From a checkpoint of a small transformer trained on Wikipedia.
Size: 25 layers, width 224, MLP 896 SwiGLU, vocabulary 4096, 21.2M parameters.
Architecture: rotary positions, untied embeddings, normalized queries and keys.
Training: 446M tokens, 6798 steps.
MLP neurons of a small language model. Each row is named by its layer, matrix (gate and up: input weights) and neuron, and shows model dimensions 128-223. Each number is 500 + 50 x the weight over its row's rms, rounded and kept within 0 to 999. Numbers have three digits each. A neuron's up and down rows have the sign that makes its largest values positive.
Before each neuron's rows, "fires on" lists the tokens most often at its 100 highest values on Wikipedia text that the model never trained on. A number after a token or word is its count.

fires on: " and" 55, "v" 10, " of" 10, " &" 4, "r" 4, "i" 4
L11.gate788:634486429425580531493527546590535614561499420446596528585548519503436510472487506502405594530434602407423459487537519581518533451516514426558552612505516565487511563478436487526514528501436481459499520516525472495570425486483496457489501516512446531545386528516513525378515515439578551402
L11.up788:505454584491507443426422483571478554561449453481449544493436585531432558437545452547618507455482460545614553446447512399547502442484428527491491458484482593494586446425487460551494553444664561533545502502551456505481501526527526506566568422542460416481509514585409492494505553497512557508

fires on: " W" 51, " B" 19, "w" 8, "W" 4, "st" 4
L22.gate28:468486514392523501579457536503643476501625535478566465420525551525534483551490504472453487513536519545589512496518391559462530516434513437388521487498514463437552389595498539495543499489448545574468527593558553480497428540528510485496457481475511511472509421552552480526537485481495598531
L22.up28:525521435467492513487454554508536590448498467506603518536522436461489476526540476537486492435554507527574549459504528551445515460535431387474538496441509491588558511464559547531520467540435502561504548569547546472497439531566467532483652454500471476479511507491433504451501606427495604508

fires on: "e" 23, "c" 9, "s" 8, "h" 6, "k" 4
L15.gate351:521505452453491471485491493481540506549487522412498497471496583478527395523533497494397505416591542525573490434544594512548449483560588456511479509439452558522533535390540472498464572570588424564503517407450546551533410469485588471472487496533517453506550515547511519462512457473553452496
L15.up351:452430539496480353541455513525501586592553478508585495470459490417496453498492562516586528442424546532475474511483562538459567473503422497499553480563529445534529414429554515469564507570439468520526418438457590564515467498407524464510486369499579469538392475555468509462512485512465504551

fires on: " that" 17, "ly" 14, "elf" 11, " also" 10, " as" 8, " had" 7
L6.gate590:372538553494420563479485488525497631529482448351427422596473510442506544474442506538399397431447514524498485517638515418482501499456526452543473560549474497432524488522481487487481451503494437466480525537396509474551502458532512534531492529474529486515491471476436452445475504500474526560
L6.up590:360471585472502509459442538549525519531564477426476487530529522464425547512475515526505467446510529481537426514569579499470511493412559543485468562596496498414477484482567456450504471456493427563530463493458513538443558516440553565545470537458472512485479395482503501524484530511470524535

fires on: " was" 54, " were" 23, " been" 6, " first" 4
L21.gate332:512587471441497520476450455442446571458573552442498398473461529427492523477520512470561423465522550501478449470539438394408523523530440457495521573458456519495496483492577423543471476480523515528488500488406522498513452354495608503461500472507548550472522565540583460432546463481493552514
L21.up332:476471471506468562502471504545486511467527457450526479506485476506513603400474440503566480526617510563496527503576472505533619478482553431468517548574461458520494580561555571502390488489485557529408611454541576432563543511530496511501496527487592559596448540516514507551458454518431510472

fires on: "er" 42, "e" 12, "a" 11, "le" 5, "es" 4
L8.gate246:457498519461435592468519457521476575575614502437445517464469573507503521502562494437488430533421492520501634536505447511483466551465472457454470490411493508512530456419448565471401580484547592484412600575506444418507500513491511487470486467516434442521622574479576454435499423511506518497
L8.up246:564535503590427545488523580472561594584523474453597498496454456523423536485507496514533482496466470514517579422510576493516468501442459479483497437507456451518491463434531530528501633556546474511510447477428423487491419604456556477414588395518515563437466462482468510491571487558537509450

fires on: "-B" 15, "ri" 13, "ard" 12, "ot" 9, "e" 7
L3.gate461:544534365550525365579489445555440478470587499468492479502536450544459462458546559434495578523564498510572478445374408424435450470589517491533511485505588510501495515439620515504520540439529508452540623469533491513464461505510506449536486491518525486606461533509518496472578610481459488454
L3.up461:538457537484536525572451400474465480486539472524579491563510533481513505420405393515482380547500556479515448519543478494543469394480577501406539499524527501473527597519582504460432512631494567539483463508581403522496460409461512447506468551393526549485488494393514615512515417465481472506

fires on: ":" 44, " of" 29, "ar" 7, "ote" 5
L6.gate492:519592567483537406568545459595514492473505572428484525510478479470458502523560439427463529510535508520428481580554519476490439580499539455528431470455493526504481449554606520500577536458545495416554601525459555494528492455543423543462480445494474486536541466530511505481443615471508512509
L6.up492:495521445496426444454480572487618484490560551500469385487521484595426502458524477534479567458465471511532567497553549492407481532558411538511572458446532538449583554493522524489505553421444558601469443480577396518545480473468510477519453432436553486558562527569504459285565502389468546482

fires on: " in" 31, " on" 27, " at" 14
L15.gate692:585495571438495533424477476489504423439513505496454578492521485450435501576464454494543471499567458407596534446483521535512492521506509505561422569525482706511527530454509505467574531418605490465506478488403442440521491453579457523546473461569636577484565458524522496450526532596458532537
L15.up692:551495515463420525490512529518398531508481521503456500468432523500422527477504466502467480514461505468526554517491499487486469469533473526585516539538483462649608431491599592553519448566514528442499515501482469458470550429545466476551445444522390525489525522433559479588457533568431462597

fires on: " " 26, " of" 17, ":" 11, "er" 9, " from" 9
L15.gate698:530461467520494521437441469559550515410485520474489536480575444482489521498551494472509502503498510450499437575580480403443529532463459531542525607439528607542401495525504512460471525415483504476463563557458426431525474364527490524463530531545431541628544540528540528377484520429517533454
L15.up698:447439498579501437397437519539549603526446555500459509566409472480448567411510494519503472534444490580476551533487538502547511465461494505513475532533436503567384429481485461390521585479474499528363492572473465519522436460522483536512520446548508451481407512563503423396477447411504541515

fires on: " law" 32, "ber" 23, " econom" 11, " cour" 10, " civil" 9, " Civil" 6
L2.gate396:471461570424486531464496560520606552424509513553557505526536538585563435505402535504478363524481459507479574441515531443442534489438553480500548455369410495488512531491443483516525496421565522514548418605458461442531512529508628531482501506571500470490464465500492585515449399568417509496
L2.up396:495403515486623519386578508510475484484479478611535519609553498572505449433534449526430564489440460414487564455503378486533496422510575550500421547445479423468453511487536474591563466452528429414422521509592518571504436497464436496520424535502418477539618533514464489571529513545548450504

fires on: "ine" 30, "ess" 25, "erv" 10, "ign" 7, "e" 5, "ay" 5
L3.gate41:569426459429433412519484494550504528477491411588524451552517442495493506558429422496523514525482565524557490493459454442365495501509592501462571517503485542462506441605519556567561412429563472504479534557395483573474393512509613484526498390485539514483463596437525530611496528484478467497
L3.up41:484495437450509495460521565543460500486444534498509480417484454518380550573564507516542446543494485451533538544511468543418521411541380468578503491510481498530566579499409515510464496421446449479567466475457535474505513448569509413516479464544528541382470452512454540549459418472467522436

fires on: "s" 15, "d" 12, "ated" 11, "ation" 6, "e" 5, "a" 4
L11.gate136:538432465460517585520520520496420540409474504436560558438511571489587494472530545497492481475518431550524386419528622600496450396554511435523489549482463569428645452507436480556412527611472536521533465564501541503597417516543529414517523375484511520547504559469506498528583499397617546494
L11.up136:488560457540437443454541513584473465565462541398547511501486536423549453510455490468570488435523527424506441451455486587423521496510471461488442435539512490511476531435454398440550432463442507527562516502387426547474491581447504479504578466407480542591450464461534477479569547506604463509

fires on: "ay" 18, " |\n" 17, "os" 14, ".\n" 11, "ine" 8
L3.gate145:555461492452485493607497517526473487501495421444514487454430467540559492509603532504447529426522437598467535510527406489565455449472550424463547522572403504476548431578501500536531482468514436479542450488445594485539397571507521433527486446450542514575478586468518526539508551453439353438
L3.up145:533432505576414539509525627555492492461491488513473474517522476483471490483553600513497503443463505553542489474507539604524535423491396488421530541545492500491460591464471480579463516431526490499471458458456516478544430533479521462529479460540530516494477452513541571558462553418493507466

fires on: " the" 25, " The" 19, " with" 8, " in" 7, " at" 5, "th" 4
L21.gate150:584494428429429535530565495463461499578550486474449530547494527447571535489518496556486479491490526421574471446537560545492558460594563534524430579422582588514531463381548503489454507459396504467422503518446509577537440551482532487535474487511570560508384571484573435414557509450519599583
L21.up150:471453474458533502588506556508570601443489525581516559532556483507408489479489482547449473451467440435489471591483464518578551531484586529544462446522589520645515459479533462502498523621493571478521497523528555504503562470456461420521526477512388602579469528529505425566552430509436417547

fires on: "'s" 20, "'" 14, " European" 8, "able" 8, " major" 7
L8.gate683:549494479479452544542493535591549480430504450534419473493414487441509521504498528447495446519507512595537434434545468497537572443576614397513555565421516577511498561567439509465494491497435498518545507621489581544530484494537549544493460497471479521456575582430481550619461543426449551491
L8.up683:602515456410437522560476580523596513504581548589506474544430470488501536537515424513499546504540537568462443427486458476529603491488637443547537526508550503494417514541424390390544466439412440561537499547415542567545465526466533573480493499438477469490547512409453527505519558522512529523

fires on: " Writ" 15, " put" 15, " sign" 8, " described" 8, " ent" 7, "ed" 6
L11.gate157:452440465518523510536500568521485606475534438454486357513521572450460515515513483566438408543484505485489477475479446436491484519538537516568417512480417503537432413366480450460492466478583521491520563583518576505452422472608391503561462538510506490497499534527493571368484584509385545494
L11.up157:476533427585517432497546566525601573553461523508538483472470506621597582586590489515489491507572551617474532548482531400505467537502483429493502501630501518534476506558426482528519476525521451467569440475569616570425450530457522484460522524547439470388557479414580467584475562514478484423

fires on: "ri" 77, "r" 23
L3.gate751:586537448499526470561555451591348563504521486484541467502531488530499471530505486494526504532539536630437440511531450528514485522531546451478609456484491595489493475520521476577469538616423475454491535519477460522536426494511418474450506568492473567602491543520523502499590539414456503442
L3.up751:467414557480491543492428444518538533519493472597466553563555432529471475462413517506480454436527568488589525413506493478425504466472483482422508572465518417491495537543462506474417526537568582452457535468556389463530494510410618486515561480430532459399464483415367502443500451549545529434

fires on: "\"," 24, " because" 14, "cent" 11, ".," 10, " map" 7, " much" 5
L3.gate589:518495411490511446507499533507463524448522525475536519409420494557485482487463523510597535476551478432536507458533513510509491476462475445446467544639427587582570448432456541496544480576430477489531543562476462602518454546530491511476401549398550393434417514498535516570487581524520466532
L3.up589:510543511523485451546484500446461539523555520466528491477525467583520461556538554478520524560470445554477422518470474426447492492472478520476582485574517512558519510533554525493539508515467650401554512609469471565459499460532583454563529492457527593428487578464498541594477517566550528532

fires on: " be" 28, " been" 17, " was" 15, " became" 10, "'s" 7, " first" 5
L21.gate669:488498405464428514501528482469540456482423472467577584427507574439443543518523432534512470471530547460527476439488529385452485561525493487423505563390450538530528502481523476595470467488456500546580565516521588535484543387520599472446452466542530535503452448472496459458417506448512536406
L21.up669:440498490619530500517426524549460413487556478467499579453505540566437464505441484493550498485501521468543508499587439612418511404446522527510460508603536516450441537452504454518452504453547447515476554494543446536468479512518469453580465545545597488480519568514537629562436518459485434452

fires on: " into" 35, " of" 22, "te" 6, "ile" 5, "aining" 4, "e" 4
L6.gate787:412449451559439459468453451496506546506644414552519589452497529488497478414578521511369525417528464516477426407465497451470460471494556526489479487533443511474535533542562509557494517513531539415514558476504434504488546441494442440524519513459515470595566512474482578415534520512528529456
L6.up787:413498525553416491500487475598510491576478468464423446516477508502574539529496521456516569496479521434487448452510403489460574442483522436445429532543479491522460530409479531555525517533540494533441537413503560494459486440524460498496514442434542368530533358559489543439519468538447492490

fires on: " al" 19, " Al" 19, "ele" 11, "ib" 11, "p" 7
L15.gate112:432425463543514504597542455576527452483533408534530558446555480542531470475545552503491497497523380557520484482494485553460518473428416519564469534511503521548556462567459516484490542483571531465479543457443435452593488467547493461455513535478551561646455553510450507528532505512487449626
L15.up112:612498475510560538597496506538514467454459592449559501563498477530512490607465549485544503459599449563594571516479552477497514467508539579398444513420532506529486440577491522437451560502572465590507450530461430492447400443445442451520441516593451469565464530474498556520396497561482521506

fires on: " =\n\n" 45, "'s" 19, "'" 10, ")" 10
L8.gate522:476503634483472507518473541531546522411431448421407554463460433556417496455560525509473497463490502562546429387509442550434474521508612509440555527465526558557468564499520541433588465488570493539480558543543535511463395338644524511532477487495477502514517534518515489419510535447481533503
L8.up522:505565461434527521514489499520578579514556503462457546476393426433450465445576456447439605531494456579560431429500436611477549554501588505531634530415521560593481583497548551492497505537487545583455518593521417534529485496517512522607454502473536441463587420549543507512433552547499428519

fires on: "ber" 50, " law" 26, "arm" 12, "ood" 9
L2.gate871:442465519455542529486497555567519483516542424557506524537498607496483443459492448495510496529470475509443577506513455469378480545450512525511530550443492454488523519433535509644482543447589467512499544536444560500539523536464500516538502574588545463496558533513431442555509453540491415467
L2.up871:409488527477559499493460548544522546473554405640424478562503544551510466528470403561518478563472411524432545493522492499407516531431491505421509572455459491487511546474473492606477534399527424509500529498402514446461585511431528612527553553576461422407544523512489432508487456559517387454

fires on: "es" 22, "ed" 16, "e" 13, "ight" 6, "ing" 5, "em" 5
L6.gate9:513506437512522461464507520514453481598649416535531557480539559577543550505450478537539471565543613486497567449519550498409445535497470492581528473497523517514465497511473537494413512413543510473406546552469462401448554468520541504499381381506503462532522474522417542528481488500495536445
L6.up9:575562472559448450595539566410436525529519457500521475507507551444434537495509446457457489554462457496552457491559518485522481521487434514468519502541507461518520395467462452470457536491590421449455468524463401544544487582575604447527473449514482445464500514491472480536550518503534474376

fires on: " ent" 24, " app" 18, " inst" 15, " And" 12, " Writ" 10, " writ" 8
L6.gate280:486510540572576418558488600539496448451470491536526425542557547430532406509547486579376516413556582533437510468500516492555458542552456522528419562490470462497426515544626581497479569471500454464554616550654538540505482442539485515502475525489411468564520455455564485493545538426474510497
L6.up280:418547502576571521460569557525510455489481531509587403523528520483534422548545447524448469404488419616414495540434536548553491527494413444483423522559532536471538477469510541450531455488449568496550564504624575535483489388458471540505382511404479448400475467441549523537491535478489581559

fires on: "ly" 28, "ing" 26, " as" 9, "ially" 6, "ic" 6, " to" 5
L6.gate569:511537551559423489511472474544464436552489468409505477447498567347543532495469501521425483440474519509507450512609500488551547406543557543516435480538508555506575473574497546446554551433559486461444526635419483499537458512533528509479449531411546495570470485544522491537504522503514577458
L6.up569:496515511566449460485521549506449485468488503470479487431454525502488563557503375610472432477543535508544555443505420499570583448472530536529494500529424491437464539571588505395559492469589500555593488547554540598533489521491484494495479457459413401475473390554488421548642506545425522438